From a checkpoint of a small transformer trained on Wikipedia.
Architecture: LayerNorm before each block, untied embeddings, normalized queries and keys.
Training: 515M tokens, 7857 steps.
MLP neurons of a small language model. Each row is named by its layer, matrix (down: output weights) and neuron, and shows model dimensions 128-255. Each number is 128 + 24 x the weight over its row's rms, rounded and kept within 0 to 255. Numbers have three digits each.
Before each neuron's rows is what it responds to, as a language model described it from the Wikipedia text at the highest values.

Description: Endings that complete a clause's main verb, often split across tokens, such as end-ed, d-id not, c-ould, start-ed, would, can.
L4.down21:143140096098124122136157127120145144138151124122136103139111176100089110104101141093114130122153135136141098113133138106120140123174143142129134113118138088153123125135137127127146152142115173114119121109150128154130094122123109142108128117127151133080131098156082115112102103156162101070156152147128145158149150156099127130087133138094130158147163131130168086146147143095080085154131

Description: Final suffix pieces that complete a split word, mostly verb endings like -ed, -ues, -ing (argued, decided, working), also "however" and "but".
L4.down412:111129115107164129127117109088110146146127130150140161100173073108104100147111085132127096115113166159077137088138164090141114127118111125109095146139088094139108124161124140156148188090140127121097165120124103132086150135100111128118106130186138064127090126110139102082072137125155105146115106150132107159127114159112101156142179130109115141112156142150111154163100123161131134164140

Description: "of" in "part of" (was part of the force, is part of), and single-letter word pieces mid-way through rare or foreign names (Trip-ol-i, Vul-c-an).
L4.down427:168140114138138151110087127183133135083096135117143102116147116152101168126098157147145164119169098112131144120075178085118125156117177108114122095139106174119130142115147121178127112130120162128126132105103127124154152144153142126118176174105158115149117123153117136101170119097160115138120107098143104104107123106124125096137097147126105123107151100142113106124128140124125160136140

Description: Later pieces of words split into fragments, strongest on the n before 't (could-n't, does-n't), also modal endings (c-ould, m-ight) and -ing.
L7.down344:152126126151105125176104146175142110128105130141145123131118143141131092120145143118155085123107116156145128126138131175106132134129132110191119118124161132089145093094137103118130073121156117163151113180120142128104135123172134076126130131149120148137120151066121117143159138100140140123156081112142091155119143134108100138115153131128177150100138073119152123163115129135116112144086

Description: Final pieces that complete a word split into tokens, e.g. Cathol-ic, gradu-ated, Jew-ish, Bulgar-ian, plus highly predictable "of" after Doctor and "was" after he.
L4.down485:138122117158117150128142140097111150194133126147087148109136103084133159137106102164119134119101126096087166137132075153114133133097170093116104141106093050128184110163110166120128135160126128130140092162087110139151140109119150154171158116112149112108107161164099133102123100160149136138111119112090129106128067160120122144076127078135059126097124167147145152126117113139129116113133

Description: Interior subword pieces of longer words split by the tokenizer, often right after an m-piece, as in interm-ed-iate, m-ag-azine, m-ater-ial, Oly-mp-ic, polit-ician.
L4.down481:120165157116143142146129142161111146129142132124124145123141075158142128188105134135128108125126145157117136149087121156090133131105137084104084136108113125168145152134140110136157119099124093110176112094068107142082124157134105130158119097087162129116108113094177127124151124127184116107164162142157117106081113121099102163139104155149123097159149118136103130127120176124118143150120

Description: Middle or final subword pieces that finish a word begun by earlier tokens, especially past-tense -ed (elected, decided, argued), plus name fragments (Aramco, Army, Waukesha).
L2.down835:138115167150111121108127171169151147159137145103113144126147138138122135146132114060117088158160158107165128131105108122103153149113166114117138117158126168133157107128106099151141132120134095137126132139164107115146134129159116131087126167090144085112119124139129142083110106133144111156098128129125081139159132151132130134107135092167122103130117137107092120088131143137126129140139

Description: Word pieces that finish a word already begun, such as emerg-ency, int-ended, Cinc-inn-ati, Emb-ass-y, plus predictable function words like to, had and would.
L2.down802:122138103143130096107122139137121155125161136168139115144148140156120078119122107101148152100161122101150150118157121136121132103134137090145088146166130154129121125086165136061105148143128114187135115122118129118133159103151100078163174103140150107123121107096099124155099102143133142133149080143137115178135133124156136114098174154153131166155142159168135139122151091121120161118082

Description: Short opening fragments of a longer word, mostly " c" or "c" beginning words like civil, court, cases, or mid-name pieces like Nap-o-leon, Norf-ol-k.
L2.down900:151108107080134123164146122122100155151106150169116099134157121121115130124117127180125120133100155089141108088164146161113109119155113049111074144156091102127101122089133167125099137132134110130126140163136123151108127138125151113141122109172143111138135113146065167124141133184136117131087150116118139147118114116106134097142121108116099157072139112102097140117160093105133113152169

Description: A split-off word-start token c or C, strongest in section headings such as Cast, Career and Critical response; also mid-sentence like critic, cash, council.
L7.down361:146104166102120104131153163152137101143107153136120165129100115082113124154088141175121112082139161110123165114158132068159141131098074101130122118127139161185123156115129159148150148125127149138154139144123133148126138129124170153121082095117117119123074130100103142170081141160139159064117105149108153156096127125122107111119118105148135140099165132098159135112142148140121143113147

Description: Connectors inside numeric phrases, such as "65 years or older", "18 and over" and "two or more", plus middle fragments of split words like n-ar-row and demon-st-rators.
L7.down225:150114149117096155116129119120166113129110087168153129089103128133089129131113168146134100100133095116130121163167121139105084112137130114150173148127081137145172117164148129103167171146137121155125121145089117111137115119092163121112115140151147136138111169113128138075116110146135101134088190131158133082147117132102161137137116132109137094143098085107091075128149138143152157180134

Description: Easily predicted next pieces of set phrases or split words, often in census demographics: "% of", "Native American", "per cent", "single-arm", "politician".
L4.down514:161098167117109124101113126165136131148173141147149117140120144108078132122140120172086175134118132144126147158137140116123112193155136163155111137138138127126106117110134149120132119134092081166144144129147133117142129120077090102107105141112122124123129134097111046165158136098140125116149198133100160113079111093159130135085093115134127118120171117119128093125118128099124130109080

Description: Word-internal stem pieces right before a suffix, such as econ-om-ic, Acad-em-y, anthrop-olog-ie, lingu-ist-ics; also leading dashes in infobox list rows.
L7.down32:180100136127122185154120102099111122137142128151115157115126099129119119102154145156162162148161121090135145112153099141126083080099127085114157144119117144160114089102115124113130125134131097091107148136116112094186129126153148128124131114149188143102106116155129126121159131119096145141144168149171105130145147134129133133103138177114109162109100130128086084138128166121139156149134

Description: Fires on the later piece of a split word, such as ow, ing, ied, ation, and on words after percentages in census prose, as in "6.5% had a".
L2.down715:120132109143102130132154103101095131156105125155163158138150156077135117152103160112109093134119151130112133160125106169115098125117094130133137127139121144140112127122130062118135104148097130119143118115145103116158114116124137132192125146144148144145143146142160138164148128097170150094123135068122110160116087142140183114139119126151139136106124111107128127133155150100087158159172

Description: Inner word-piece tokens that finish the stem of a longer word, often before a suffix like -ic or -s: astron-om-y, Dem-ocrat-ic, Satell-ite, acad-em-ic.
L2.down643:181119115090162157129118130108124168128124118153145191098126084111164155133115137142131099116141145138085126116119115118124070127101173152099100123127130091161086152143137151142165128116148139139157145164109168088066151113105149126150108182123147099146098129138149107125146142155156148158126159155116117108124079089106106124149136135145100150073113118107109115119147191097154112147114

Description: Word pieces that finish names of administrative divisions, offices or titles, such as bor-ough, towns-hip, congr-ess-ional, min-ister, g-overn-or.
L7.down100:123102114127161137170172132118149092113145123112091137147117126080115125115085149086094159103124177133140134141105125098130119124116116150146128113121130156188123198121124080168109130102113108150102092122118128150146191143138112139128139149094155144138113124128157127102111148135089141136130165129152156141131106117130158174138143138167158152093134119069130092092147144075164133120119

Description: Past-tense or third-person-singular ending pieces that complete a main verb split into word pieces, e.g. revers-ed, agre-es, d-rew, g-ave, mostly right after the subject and followed by an object or preposition.
L7.down605:155099153136134110128154172104131106152144105109186128125147132124084167116120133142162131120178137084093089119134111155109104138129092164147108131157157152150109129125135130146117100140118156070126156132122122154115153098136117140103109136145137124063138106148125115132093108120112091170183096096127130175142119137172108168120139134116108181142124129118109089122110072155093144161141